Weights of a small GPT-style language model, trained from scratch on English Wikipedia.
Size: width 192, MLP 512 SwiGLU.
MLP neurons of a small language model. Each row is named by its layer, matrix (gate and up: input weights; down: output weights) and neuron, and shows model dimensions 16-111. Each number is 200 + 30 x the weight over its row's rms, rounded and kept within 0 to 999. A neuron's up and down rows have the sign that makes its largest values positive.
Before each neuron's rows, "fires in" lists the words (lower case) most often at its 100 highest values on Wikipedia text that the model never trained on.

fires in: "42", "45", "31", "38", "50"
L2.gate415,212,163,198,240,206,247,182,128,183,186,190,210,221,215,225,202,228,208,184,191,140,223,253,154,158,208,284,240,227,249,209,244,165,198,192,220,222,202,215,176,226,166,203,200,196,166,235,208,148,191,168,200,216,166,217,214,177,189,183,251,194,181,178,179,222,178,200,216,222,189,178,253,239,183,212,117,201,143,213,209,229,195,266,222,180,212,200,127,222,209,159,153,224,164,200,247
L2.up415,236,225,236,192,254,211,235,232,173,222,182,152,199,214,194,206,153,203,208,205,173,177,214,250,163,164,224,220,184,228,201,234,202,147,233,188,210,164,149,166,236,220,195,218,242,192,169,187,218,271,194,157,215,218,216,192,195,168,158,176,160,219,184,258,155,174,209,211,225,213,246,222,204,162,204,264,186,227,136,162,205,199,167,197,196,192,201,202,187,185,153,198,189,237,154,166
L2.down415,195,155,182,216,204,176,164,132,201,185,165,241,206,215,231,171,238,202,188,211,174,211,230,167,168,208,226,244,204,232,210,271,154,217,185,219,201,213,259,199,225,199,214,222,238,157,210,208,105,198,186,217,216,164,177,193,209,196,207,296,199,190,198,196,225,171,251,221,214,190,176,247,240,219,234,119,169,187,243,205,190,183,244,227,224,208,199,194,217,185,206,176,222,181,202,222

fires in: "family", "government", "company", "band", "fire", "station"
L3.gate437,179,214,182,204,164,169,174,188,233,190,211,222,167,238,184,173,214,210,145,210,226,222,215,209,145,163,187,185,242,178,252,193,164,250,228,204,235,218,196,179,253,229,187,245,168,224,255,179,175,253,203,228,184,182,251,191,198,221,239,191,233,199,233,179,193,228,196,193,283,158,176,247,205,246,234,170,210,155,170,272,201,226,240,237,188,244,180,244,137,165,235,233,207,193,207,205
L3.up437,193,208,193,213,171,161,192,178,229,180,206,218,212,223,164,172,201,191,137,201,243,206,205,204,145,155,203,198,255,168,239,206,159,270,225,197,218,231,182,186,256,228,173,244,168,227,258,201,180,259,201,222,164,184,237,178,198,222,222,199,247,220,221,176,186,243,202,186,258,180,177,239,203,257,226,171,209,148,171,262,215,232,251,237,183,251,176,233,159,182,236,228,206,177,217,224
L3.down437,223,196,243,210,220,206,223,206,215,175,219,183,197,187,203,239,238,196,211,213,207,197,175,188,225,189,162,193,203,207,189,118,213,181,152,196,179,183,209,184,201,168,205,183,135,199,178,198,231,214,174,182,197,214,164,218,201,192,194,221,197,194,202,174,171,183,191,181,165,181,212,181,173,192,212,198,228,215,240,207,191,202,206,188,186,176,240,212,216,155,201,202,208,200,196,199

fires in: "their", "these", "different", "social", "other", "his"
L5.gate390,224,186,169,152,171,215,157,190,128,235,185,182,214,205,208,206,173,269,260,186,188,250,170,240,251,239,181,224,199,234,206,203,197,191,205,212,155,216,201,170,223,201,149,224,198,186,224,200,211,216,227,192,204,225,211,235,235,226,208,204,155,218,148,233,152,148,201,234,237,252,223,129,193,208,161,192,205,212,178,171,236,201,197,165,222,148,172,209,243,189,222,156,223,174,266,183
L5.up390,252,201,153,161,195,220,157,232,150,199,128,215,207,172,159,160,235,237,247,184,174,257,213,227,228,194,218,198,158,241,187,197,238,195,207,201,136,205,194,207,234,188,129,199,181,198,180,226,190,192,194,165,196,181,183,197,237,248,163,194,165,260,148,225,144,159,197,254,217,195,215,151,206,210,157,226,168,236,154,196,222,193,238,193,196,142,177,207,225,211,224,147,232,173,205,193
L5.down390,170,164,194,214,205,221,178,208,185,216,185,204,192,189,205,217,242,212,200,175,168,184,200,182,235,205,124,204,199,212,174,250,167,198,175,196,173,215,175,203,204,182,234,210,87,177,178,208,218,196,211,229,211,178,227,147,214,189,176,254,233,240,191,218,193,169,166,162,185,222,191,160,201,189,178,210,219,221,174,187,166,241,248,229,238,183,197,176,237,218,180,212,239,191,196,178

fires in: "that", "see"
L5.gate385,180,224,185,186,179,182,204,191,180,219,196,187,238,186,226,266,223,152,212,199,208,205,178,250,174,238,171,210,194,231,165,191,173,230,214,198,155,177,194,261,237,234,172,221,217,220,207,169,202,183,274,200,236,274,213,201,244,221,132,241,191,220,170,163,191,185,262,191,230,187,197,221,167,188,176,229,217,241,209,212,165,191,256,215,202,188,188,206,171,164,254,221,167,214,242,212
L5.up385,211,128,181,190,209,204,166,195,181,180,188,191,180,228,193,176,237,165,203,191,192,217,226,177,244,210,211,199,225,220,185,242,179,203,176,193,152,200,227,191,153,192,224,161,206,229,125,230,222,215,194,171,167,236,187,229,151,210,233,132,222,160,210,169,212,210,167,211,180,217,180,138,249,192,228,184,169,182,194,201,179,201,197,211,221,238,186,200,186,199,257,169,167,161,123,203
L5.down385,151,208,229,214,183,180,195,205,180,226,232,206,210,200,219,232,183,157,190,138,222,194,190,182,181,176,139,174,224,204,229,188,167,230,202,188,162,213,191,250,199,260,198,251,190,215,183,177,224,217,213,154,205,211,218,227,186,277,212,180,147,209,185,200,250,171,196,199,203,186,194,242,169,213,183,213,211,200,247,213,171,186,219,196,223,154,234,218,207,109,178,217,161,196,179,212

fires in: "october", "31", "50", "13"
L2.gate130,208,198,167,223,254,159,228,248,203,183,189,222,189,179,192,201,161,168,184,230,217,245,269,255,230,233,227,236,172,195,203,220,246,145,183,198,181,187,174,224,248,204,207,233,248,191,159,231,186,238,204,180,176,178,240,213,188,207,186,182,155,203,177,226,222,203,225,208,235,208,200,236,254,181,197,257,209,251,157,171,189,196,230,234,222,159,175,194,230,249,172,157,195,222,184,241
L2.up130,225,207,156,249,244,147,165,222,192,169,147,220,222,153,222,241,135,160,206,192,210,219,280,248,254,197,206,237,168,173,216,225,223,152,162,208,172,157,163,229,210,198,217,214,209,173,176,213,174,206,217,195,188,174,225,217,164,204,190,199,170,180,139,215,202,210,203,205,176,221,214,219,213,176,199,247,187,227,178,148,171,192,244,201,194,158,148,166,212,234,142,146,240,218,182,253
L2.down130,211,190,213,206,190,202,182,167,196,164,190,193,203,234,232,215,209,181,218,184,201,195,193,175,175,190,193,210,209,157,230,202,204,205,204,189,203,202,181,191,193,214,186,180,136,188,189,204,194,201,214,178,217,186,184,207,204,186,206,278,227,165,204,175,187,194,199,208,185,194,193,192,172,195,221,171,186,174,220,212,191,158,207,193,169,200,191,188,198,160,204,199,237,193,204,198

fires in: "not", "street"
L2.gate137,195,174,162,179,194,201,206,201,198,118,218,205,173,173,219,213,185,201,213,167,207,200,187,208,193,179,203,201,196,156,220,161,202,210,192,195,182,107,231,213,238,60,210,189,195,220,233,189,201,276,160,196,159,178,185,236,208,205,224,198,207,171,239,198,211,33,275,175,221,202,194,184,193,221,188,166,182,207,225,200,189,206,195,176,221,200,201,230,216,255,211,171,197,194,199,189
L2.up137,213,206,185,194,197,242,225,218,195,235,177,181,126,222,223,174,181,191,190,203,176,165,236,193,190,176,189,221,157,198,183,281,185,203,185,193,206,59,173,189,242,362,194,200,221,180,188,216,189,98,201,207,194,194,175,201,207,205,200,170,222,163,200,199,202,230,253,205,194,192,219,180,179,171,188,191,236,191,179,199,186,193,209,209,143,200,215,172,204,183,203,233,215,232,198,199
L2.down137,164,150,207,168,190,237,236,169,234,207,203,188,204,206,209,265,195,208,193,197,220,196,200,193,184,214,247,188,204,261,195,163,184,196,201,221,192,168,240,246,210,208,246,220,161,188,241,170,154,258,198,200,216,218,179,224,222,213,192,226,185,184,210,198,233,228,208,189,161,203,241,238,240,243,177,147,211,212,221,179,213,195,148,225,186,182,202,234,238,223,188,170,184,232,202,223

fires in: "that", "only", "which", "one", "under", "summary"
L9.gate182,235,205,221,193,202,222,236,202,228,241,222,197,254,142,203,212,217,204,258,179,239,234,185,176,182,229,211,236,211,197,181,216,180,149,239,213,158,170,196,198,182,238,181,196,190,188,190,213,207,200,176,194,216,176,234,239,155,174,168,187,239,208,198,259,219,205,261,193,145,227,223,186,191,152,232,234,181,159,188,185,182,208,150,150,187,197,208,230,144,207,201,175,125,185,177,181
L9.up182,247,236,232,182,173,196,127,164,203,253,238,251,138,173,183,230,232,207,154,182,164,172,147,269,177,222,260,181,227,256,218,184,200,208,239,222,174,148,205,213,201,209,175,224,226,175,184,222,193,221,195,192,230,210,173,165,183,173,211,189,224,154,167,163,182,165,184,199,194,235,234,179,281,195,194,220,218,205,206,152,181,235,199,176,213,205,172,229,195,218,230,180,271,171,219,195
L9.down182,118,214,197,205,207,188,226,222,188,162,226,208,173,164,237,201,240,208,255,168,210,216,131,177,174,185,185,177,218,260,232,187,206,177,238,218,226,182,256,217,173,232,202,198,117,215,210,169,188,207,128,181,218,204,191,222,156,188,218,199,188,206,193,218,171,192,208,167,121,206,216,195,152,245,164,218,142,188,176,227,216,163,222,204,162,201,216,248,174,187,206,138,175,166,163,228

fires in: "film", "music", "station", "tv", "cup", "government"
L3.gate234,192,281,199,222,193,232,191,155,155,174,196,188,231,168,229,196,180,180,161,130,193,188,182,137,189,223,166,208,252,188,232,209,188,232,171,240,259,259,210,245,227,202,193,211,176,216,242,223,165,217,193,243,263,178,196,228,170,194,233,199,227,175,207,173,210,180,149,207,186,160,205,251,170,168,264,205,241,129,210,220,192,181,215,252,167,206,220,211,147,176,217,249,196,210,228,165
L3.up234,188,307,206,166,204,217,188,179,185,178,196,211,228,191,170,149,166,183,179,138,206,238,182,166,192,224,204,199,213,201,236,191,200,231,206,210,243,240,218,225,248,218,204,214,223,235,201,208,201,239,198,216,212,180,209,216,173,203,226,145,221,187,204,172,185,155,151,199,191,190,177,266,178,191,217,214,212,211,176,244,178,164,215,228,199,252,242,245,187,198,227,244,179,219,200,175
L3.down234,204,215,241,204,196,221,216,208,199,206,212,196,234,190,224,201,199,200,193,215,181,154,231,209,197,163,189,192,245,178,215,151,156,161,190,223,234,202,188,214,201,165,216,184,125,189,224,218,176,192,197,213,260,203,179,205,196,185,216,246,183,196,241,173,182,185,155,203,211,194,185,212,181,160,279,182,206,178,239,175,198,166,175,216,169,190,197,205,207,168,204,209,186,193,212,182

fires in: "john", "james", "robert", "george", "richard", "william"
L5.gate115,225,181,215,201,196,231,262,198,208,178,207,226,183,206,198,223,203,189,164,219,240,205,291,232,194,227,234,204,179,188,153,173,142,182,167,176,258,224,218,155,192,203,214,216,216,241,160,225,286,206,195,125,197,156,240,152,174,204,212,208,210,216,221,214,153,181,189,183,230,131,220,139,181,259,185,226,147,186,195,208,213,201,209,204,191,212,209,210,150,219,200,227,189,201,156,183
L5.up115,237,148,226,229,186,209,204,162,190,202,217,239,201,178,166,216,205,169,188,201,216,153,243,222,214,237,247,183,193,160,168,194,160,174,195,179,232,235,201,175,200,213,210,162,212,245,182,234,277,170,192,164,199,201,225,173,218,233,198,208,209,236,191,212,142,193,168,209,206,157,253,138,164,240,186,149,145,204,175,226,210,170,155,210,203,231,238,208,159,226,196,234,157,197,143,203
L5.down115,160,173,235,168,174,240,225,209,199,162,179,195,208,214,188,189,213,182,213,211,246,189,191,236,181,189,184,178,201,196,234,185,182,214,177,185,223,205,239,176,194,187,164,208,169,226,172,231,248,177,187,172,206,209,182,156,177,191,171,203,253,202,221,241,177,229,185,197,243,160,212,149,202,257,204,191,147,208,217,205,213,161,168,176,146,207,196,178,208,162,211,242,194,203,205,208

fires in: "early", "first", "one", "some", "code", "english"
L2.gate491,171,190,252,146,229,199,232,197,174,202,189,197,237,181,210,163,219,209,253,211,224,190,227,196,165,238,187,191,187,237,253,183,246,170,222,226,205,217,201,189,206,210,227,183,180,212,171,189,151,176,193,141,186,206,241,236,153,221,189,174,163,227,220,191,209,230,236,260,228,166,191,232,202,143,156,203,164,242,199,250,238,197,165,219,218,196,209,217,208,186,236,224,192,230,223,201
L2.up491,222,221,257,177,178,201,193,166,216,196,153,192,105,266,245,184,207,210,193,189,236,199,222,213,167,190,182,169,228,207,206,206,245,191,205,224,170,232,202,211,160,244,178,179,150,173,234,173,194,198,220,193,213,126,252,195,170,206,176,191,195,238,259,207,170,214,163,203,222,202,137,201,180,239,224,209,190,184,197,212,219,168,200,163,210,227,142,188,183,188,223,191,182,217,212,199
L2.down491,213,227,220,199,172,194,191,166,245,224,166,204,146,263,262,195,197,188,152,193,216,175,188,193,175,161,203,192,226,174,159,228,204,205,207,233,227,219,195,216,206,224,181,252,131,170,252,192,208,215,206,244,183,158,179,179,213,193,172,181,212,262,198,212,177,206,199,205,212,232,173,203,202,258,255,214,181,221,185,165,176,172,177,198,190,256,167,180,214,179,184,169,207,183,202,189

fires in: "he", "one", "an", "this", "a", "she"
L5.gate419,205,179,203,170,143,207,170,165,175,167,160,148,233,157,226,181,204,166,202,216,205,179,207,229,177,206,216,193,163,218,186,150,273,204,201,125,181,204,229,192,172,204,204,197,194,195,253,196,175,150,253,206,256,165,222,254,203,191,244,179,215,174,157,194,228,201,214,260,241,125,232,231,225,165,172,227,203,211,222,165,238,203,197,229,204,217,192,148,220,216,196,200,133,196,147,226
L5.up419,175,137,199,160,223,240,193,180,232,210,176,191,200,191,193,210,194,210,221,228,206,172,298,226,167,165,171,169,176,165,221,199,153,158,204,227,197,167,224,180,114,211,243,207,200,198,178,250,232,225,244,181,218,218,208,191,143,200,208,202,188,172,167,197,229,207,219,238,190,202,195,204,150,227,249,152,203,245,173,228,167,216,223,215,193,203,182,241,176,178,226,180,185,203,220,179
L5.down419,252,192,211,206,191,179,245,262,181,163,203,209,208,232,215,215,216,202,169,220,255,190,225,206,156,141,189,240,242,273,174,202,157,211,206,155,185,161,226,202,167,187,224,182,147,255,167,198,126,217,207,198,204,160,237,197,143,212,232,161,157,194,190,214,195,174,190,210,255,152,246,224,208,199,205,178,198,222,217,168,148,224,192,220,224,193,212,240,195,206,217,209,210,251,186,170

fires in: "her", "an", "his", "its", "their"
L8.gate426,188,183,158,183,201,213,132,224,232,198,163,223,187,150,199,218,187,188,166,242,194,237,257,199,192,211,193,195,218,235,202,175,198,207,192,215,185,241,196,146,162,183,112,161,211,215,209,179,219,164,168,148,237,253,214,189,210,222,196,220,213,219,210,187,202,205,186,227,170,243,234,131,158,198,245,182,194,232,187,245,222,237,251,168,239,175,254,175,168,193,193,229,207,211,243,220
L8.up426,174,189,146,203,216,220,157,192,160,226,245,219,204,211,167,188,216,213,194,156,196,204,191,199,151,133,193,212,163,213,182,236,208,221,205,218,181,222,228,145,262,185,191,218,223,156,147,182,252,186,180,196,194,205,209,230,241,289,199,154,201,275,164,203,224,221,192,228,213,208,216,197,204,202,177,168,151,188,216,197,230,229,177,208,232,221,200,198,189,117,130,230,208,167,173,226
L8.down426,144,171,182,190,274,189,225,228,245,209,193,164,210,168,223,211,193,211,182,218,136,191,187,198,192,225,183,183,154,193,191,228,230,162,162,215,185,172,211,264,190,192,193,211,110,207,209,155,207,209,177,195,223,199,214,228,188,182,195,250,140,202,156,223,229,199,177,214,213,224,197,188,226,193,229,167,193,196,213,204,175,164,198,198,177,198,197,191,227,205,170,183,219,250,203,219

fires in: "he", "she", "place", "is", "will"
L5.gate437,174,179,234,217,169,194,221,195,163,217,151,194,185,183,222,170,255,193,172,218,204,234,236,257,190,191,170,169,223,142,192,238,214,193,182,140,246,134,203,217,192,176,207,229,185,220,240,177,215,203,189,214,170,207,159,112,231,184,184,188,212,212,149,134,226,200,242,191,189,157,192,224,236,184,213,201,190,160,246,239,221,192,211,267,151,122,230,196,247,203,248,249,201,205,207,217
L5.up437,179,241,175,185,226,215,171,173,207,201,174,215,239,165,210,216,190,191,136,271,189,158,212,200,241,190,228,225,162,194,190,199,237,244,176,194,200,229,238,258,149,164,189,175,176,185,188,183,210,173,218,230,266,213,179,263,171,240,170,240,171,158,228,236,188,223,263,215,187,197,221,228,150,193,223,270,205,220,225,177,172,199,217,193,228,257,187,185,190,202,202,230,219,187,209,209
L5.down437,228,219,210,261,207,174,255,199,231,182,245,247,210,253,184,203,217,167,245,160,198,237,181,166,198,173,224,241,187,217,165,183,179,213,193,256,188,246,184,182,153,207,237,203,159,178,216,182,162,202,203,202,185,175,211,231,235,168,234,165,184,216,255,182,180,177,210,203,220,219,174,169,157,175,221,174,188,194,157,157,203,230,157,192,204,211,200,197,150,163,172,195,221,177,224,137

fires in: "one", "an", "the", "become", "became", "still"
L5.gate445,198,238,189,164,203,172,166,181,266,190,228,218,196,199,224,208,202,180,167,249,196,237,219,171,174,164,196,269,202,183,145,185,224,187,186,234,206,171,149,181,237,178,259,185,193,153,167,197,206,206,191,167,228,148,245,220,149,153,172,193,165,155,207,223,156,191,219,214,183,134,250,176,233,180,246,171,207,220,170,216,145,232,220,217,190,217,145,187,224,184,252,175,199,226,199,243
L5.up445,239,196,210,244,203,228,180,183,217,210,185,171,201,174,217,177,183,134,221,222,237,172,256,220,210,203,185,205,166,129,173,183,247,164,172,234,199,224,191,240,196,191,185,227,225,182,187,167,236,176,188,193,268,91,216,239,197,175,239,171,153,224,197,244,180,185,217,232,198,205,213,175,209,172,237,212,163,209,195,229,197,198,195,220,199,190,179,218,182,222,187,206,174,178,208,199
L5.down445,205,157,221,225,213,210,200,239,158,167,186,205,167,195,264,182,192,215,203,196,175,221,206,245,163,172,222,211,186,225,244,203,147,183,187,187,141,179,231,185,163,209,197,142,200,192,190,226,160,216,243,193,181,187,247,214,235,183,171,136,228,195,185,146,208,180,222,169,222,172,243,179,170,232,182,195,207,248,221,201,173,187,228,187,160,166,192,190,221,148,252,206,180,252,207,163

fires in: "these", "this", "she", "whose"
L2.gate460,186,207,183,151,163,217,201,219,171,164,197,173,183,232,203,174,215,261,216,236,236,184,224,179,193,253,218,171,235,236,184,191,163,182,245,170,159,200,248,174,200,192,143,218,219,228,222,194,196,174,208,190,210,192,182,146,195,184,174,158,177,252,155,238,190,209,217,271,229,188,213,144,178,171,214,210,196,213,199,171,184,215,204,222,199,241,185,226,224,203,167,175,199,198,144,225
L2.up460,193,194,193,171,168,194,189,168,171,189,190,192,178,235,229,156,201,244,211,226,244,158,230,206,224,245,232,184,230,233,180,200,167,200,214,203,144,192,279,181,162,189,184,220,193,204,246,204,201,188,179,190,206,188,182,186,181,201,188,198,210,243,146,252,185,193,208,211,195,202,212,136,177,157,241,217,202,209,178,176,162,211,234,263,157,260,159,230,216,198,203,160,206,201,142,233
L2.down460,194,193,195,190,149,204,176,180,162,178,177,203,187,214,200,171,210,199,207,211,223,170,248,217,212,245,213,198,222,226,172,224,169,210,196,216,165,176,226,183,179,196,184,236,87,173,231,221,206,236,175,189,208,174,193,197,211,222,179,225,223,240,184,236,187,178,176,218,201,223,194,148,181,157,215,207,222,171,197,180,145,214,211,214,168,240,138,247,193,181,223,165,203,215,145,228

fires in: "a", "had", "has", "one", "international", "national"
L5.gate120,171,157,180,200,213,201,185,215,205,255,196,181,229,194,137,214,249,183,198,208,152,173,268,217,210,259,219,258,193,159,190,203,191,195,234,165,227,164,175,204,190,206,214,151,226,171,231,213,181,218,200,238,319,236,249,185,235,192,157,210,181,195,202,152,175,187,254,232,209,170,290,207,191,175,209,253,155,203,164,184,206,208,263,210,196,229,184,219,213,203,248,225,197,244,202,221
L5.up120,215,225,228,168,192,190,226,222,164,207,198,258,234,223,201,169,211,199,191,225,184,197,249,281,140,214,194,236,180,163,209,150,192,208,134,244,194,213,161,203,247,217,196,154,193,192,203,228,192,201,188,205,235,251,221,202,229,250,220,181,219,176,236,169,198,207,251,215,280,160,236,222,207,182,124,221,179,223,181,202,171,204,223,243,155,178,169,213,199,206,238,174,194,198,224,202
L5.down120,179,258,189,184,148,166,230,208,193,258,166,180,195,259,179,193,162,178,242,203,196,189,206,262,216,185,231,206,182,184,205,231,134,221,232,199,175,193,245,216,255,179,217,192,176,186,187,208,229,188,252,230,228,200,188,211,242,176,193,238,210,260,226,175,173,204,193,213,205,199,189,218,201,230,228,204,250,189,199,219,185,218,244,246,206,155,219,179,156,211,171,197,201,178,241,202

fires in: "he", "she", "some"
L7.gate370,170,177,206,218,208,196,184,168,225,241,216,174,181,163,221,231,204,218,210,174,209,204,219,203,136,232,173,210,228,201,198,140,180,165,168,186,298,247,207,173,221,183,219,201,198,210,200,217,220,253,144,216,202,204,253,179,197,211,197,189,241,199,144,171,189,177,184,199,235,176,219,149,162,176,249,204,195,223,234,204,235,196,165,173,200,234,197,227,147,158,155,228,182,222,196,171
L7.up370,152,132,243,224,150,180,230,225,204,193,202,162,222,217,241,221,184,204,139,237,168,183,234,245,216,175,166,166,210,232,226,174,224,222,229,202,178,247,201,222,161,217,212,226,195,228,220,188,230,142,220,173,256,200,211,252,181,189,152,225,172,223,135,167,236,212,170,189,200,218,190,229,217,210,250,215,159,234,207,200,199,184,200,231,202,219,177,158,279,232,181,224,172,193,141,233
L7.down370,193,182,194,174,181,176,224,193,183,178,186,227,187,235,169,170,211,256,170,233,232,211,175,162,232,185,212,207,190,212,144,205,191,223,235,248,200,190,189,199,161,207,158,195,163,199,277,221,241,142,228,194,164,186,225,216,252,215,199,229,209,221,244,162,216,197,162,202,206,218,205,171,236,203,199,164,200,193,208,156,169,258,219,185,237,241,203,145,150,173,238,191,226,200,157,185

fires in: "no", "launched", "team", "name", "formed", "gbr"
L3.gate232,145,217,216,181,202,244,178,227,202,194,186,175,186,199,174,158,203,202,211,190,221,164,182,206,222,215,204,164,220,217,201,340,196,201,224,199,196,202,233,210,220,213,131,209,191,196,179,186,184,191,266,200,227,166,214,181,208,215,182,225,135,204,179,320,210,194,194,171,205,203,222,220,242,214,210,246,199,222,207,193,187,184,199,172,199,221,184,207,210,184,288,199,204,127,181,203
L3.up232,215,195,152,200,177,204,200,216,180,193,189,196,223,217,190,175,206,208,217,204,227,192,202,197,196,200,204,137,205,196,213,214,276,168,182,183,224,210,207,207,196,220,287,205,207,228,170,216,187,200,368,173,184,159,191,208,175,233,198,199,122,219,209,170,180,188,227,185,165,191,197,184,159,251,199,206,176,192,172,197,167,248,172,205,188,223,225,204,243,201,199,201,216,180,185,175
L3.down232,170,240,161,237,185,187,241,215,182,175,176,259,181,235,218,206,192,237,186,122,186,233,210,200,198,232,233,192,211,204,245,182,265,173,253,217,184,213,239,209,173,187,197,207,150,196,227,193,199,240,250,192,159,193,214,201,206,228,174,225,168,159,245,145,202,149,205,202,210,171,188,217,188,190,162,230,159,159,137,171,224,231,177,268,184,227,285,208,173,192,183,182,236,201,177,198

fires in: "he", "department", "deputy", "high"
L7.gate258,242,211,201,183,214,146,199,235,175,200,208,138,219,146,160,215,221,222,174,183,231,179,219,186,172,230,179,252,179,223,191,211,150,227,200,181,209,178,234,175,165,270,140,255,232,179,217,225,222,142,180,208,217,257,183,187,215,184,199,215,196,222,149,140,243,152,173,225,203,187,208,185,157,207,214,202,185,223,180,198,194,200,196,214,170,300,245,148,147,182,215,231,192,182,169,169
L7.up258,200,165,194,190,200,160,186,237,183,195,198,211,205,150,170,186,189,223,179,212,193,180,273,289,201,206,210,237,215,239,204,198,127,201,166,173,216,226,241,139,172,207,149,201,195,200,248,184,220,145,213,224,231,238,198,120,218,254,216,195,137,199,207,234,222,210,215,237,203,166,259,173,202,238,266,179,232,217,203,190,210,200,184,194,234,218,168,211,231,150,174,175,199,165,146,218
L7.down258,145,193,205,189,186,138,237,201,219,163,209,166,214,170,183,212,212,223,148,191,184,189,217,184,172,208,248,210,201,249,188,225,152,210,204,163,205,194,207,158,217,193,162,206,216,199,229,211,193,176,185,219,247,255,197,194,181,214,189,214,217,224,251,195,248,193,191,247,234,204,239,169,166,229,204,216,213,238,168,166,217,207,171,204,143,248,217,169,179,170,164,173,189,159,193,154

fires in: "her", "his", "their", "my"
L5.gate321,126,226,108,196,176,184,200,198,161,200,207,183,202,172,216,182,235,214,196,238,167,239,186,195,159,231,215,193,190,249,188,170,229,182,203,225,194,217,191,225,205,215,182,206,172,233,181,209,226,228,143,200,231,218,214,244,146,242,174,232,220,178,173,237,159,178,142,192,210,206,204,176,249,196,199,139,181,198,205,175,255,178,196,210,194,194,149,137,221,202,179,194,204,242,146,203
L5.up321,132,219,122,170,173,187,210,195,185,190,220,208,222,189,198,175,233,237,198,252,159,276,183,265,134,233,210,181,171,231,196,169,230,175,199,193,203,220,177,165,205,247,193,176,208,211,194,239,257,206,207,211,225,216,247,240,159,229,161,211,207,191,155,223,179,208,169,216,239,198,206,176,227,220,194,137,174,201,200,205,243,177,181,181,183,207,150,139,236,189,161,183,202,203,181,203
L5.down321,195,203,168,183,218,199,218,205,175,168,182,210,197,187,214,205,243,231,190,232,201,153,198,171,218,172,152,217,185,184,196,246,187,228,206,174,159,208,239,234,179,206,195,195,125,204,197,230,229,213,235,205,205,184,218,167,185,201,186,187,192,219,223,201,196,168,199,186,212,229,169,178,181,184,216,208,228,183,200,195,182,179,227,199,214,188,188,166,202,198,191,198,194,220,188,189

fires in: "charles", "james", "george", "richard", "robert", "william"
L2.gate54,183,182,203,208,172,193,214,220,210,205,193,200,193,249,179,215,223,165,174,207,242,202,215,212,145,190,263,180,201,175,174,186,164,205,267,146,243,220,216,150,237,177,205,207,205,217,175,246,259,214,213,149,185,217,254,110,174,195,199,178,222,280,246,191,160,201,209,267,254,137,189,208,217,239,176,176,147,198,181,248,215,205,207,199,186,171,186,212,182,217,235,208,171,157,191,205
L2.up54,190,182,238,205,151,209,204,181,187,197,222,210,178,243,176,232,220,165,173,215,230,213,177,275,163,210,249,152,223,166,177,182,166,202,259,171,250,214,251,145,196,211,215,190,178,224,174,234,251,187,238,143,185,227,243,151,192,211,223,192,239,248,234,198,165,210,181,239,240,128,197,187,213,258,202,201,152,190,180,234,203,205,242,184,180,174,193,203,224,206,244,182,194,173,167,179
L2.down54,188,192,253,194,201,216,205,185,215,130,193,206,186,232,189,210,220,182,198,206,209,181,191,234,190,204,171,190,233,164,229,180,205,209,188,200,231,203,223,164,208,194,214,182,156,193,193,223,203,196,201,165,215,178,145,164,196,181,213,251,226,187,191,220,171,220,175,178,226,169,184,161,196,248,249,177,202,196,191,234,188,178,218,144,154,196,212,198,189,120,246,218,225,218,229,201

fires in: "2003", "known", "2009", "2007", "goals", "2008"
L4.gate27,194,212,178,116,215,140,201,192,232,163,154,159,249,196,202,224,215,184,157,184,244,172,236,217,209,153,187,200,201,194,202,185,267,209,142,207,211,155,213,180,197,199,239,189,210,166,126,197,210,228,175,213,233,221,236,195,232,197,230,198,203,223,207,177,165,158,163,213,183,271,199,211,221,157,237,180,168,229,241,225,184,184,177,184,185,193,203,195,191,200,155,225,245,246,142,195
L4.up27,181,184,232,193,207,216,200,198,171,206,148,223,190,192,211,261,212,166,159,189,211,218,234,181,255,169,183,214,251,169,175,254,216,216,149,202,248,234,153,165,179,229,253,192,212,213,206,197,182,191,222,192,172,142,196,233,222,229,222,224,156,180,212,146,200,214,220,182,151,139,234,196,210,251,154,205,210,230,219,204,205,224,250,237,187,166,184,170,168,171,232,217,257,154,212,146
L4.down27,190,169,186,202,175,204,183,209,172,237,278,177,225,246,216,164,243,228,231,193,168,172,177,195,215,193,227,207,192,135,207,168,169,204,183,176,189,210,213,202,189,157,244,193,167,216,240,180,183,191,199,206,141,207,213,176,185,210,203,200,144,137,228,178,248,240,208,175,213,244,209,213,198,181,202,252,194,216,238,175,243,213,192,238,208,176,212,180,237,144,190,205,179,143,159,190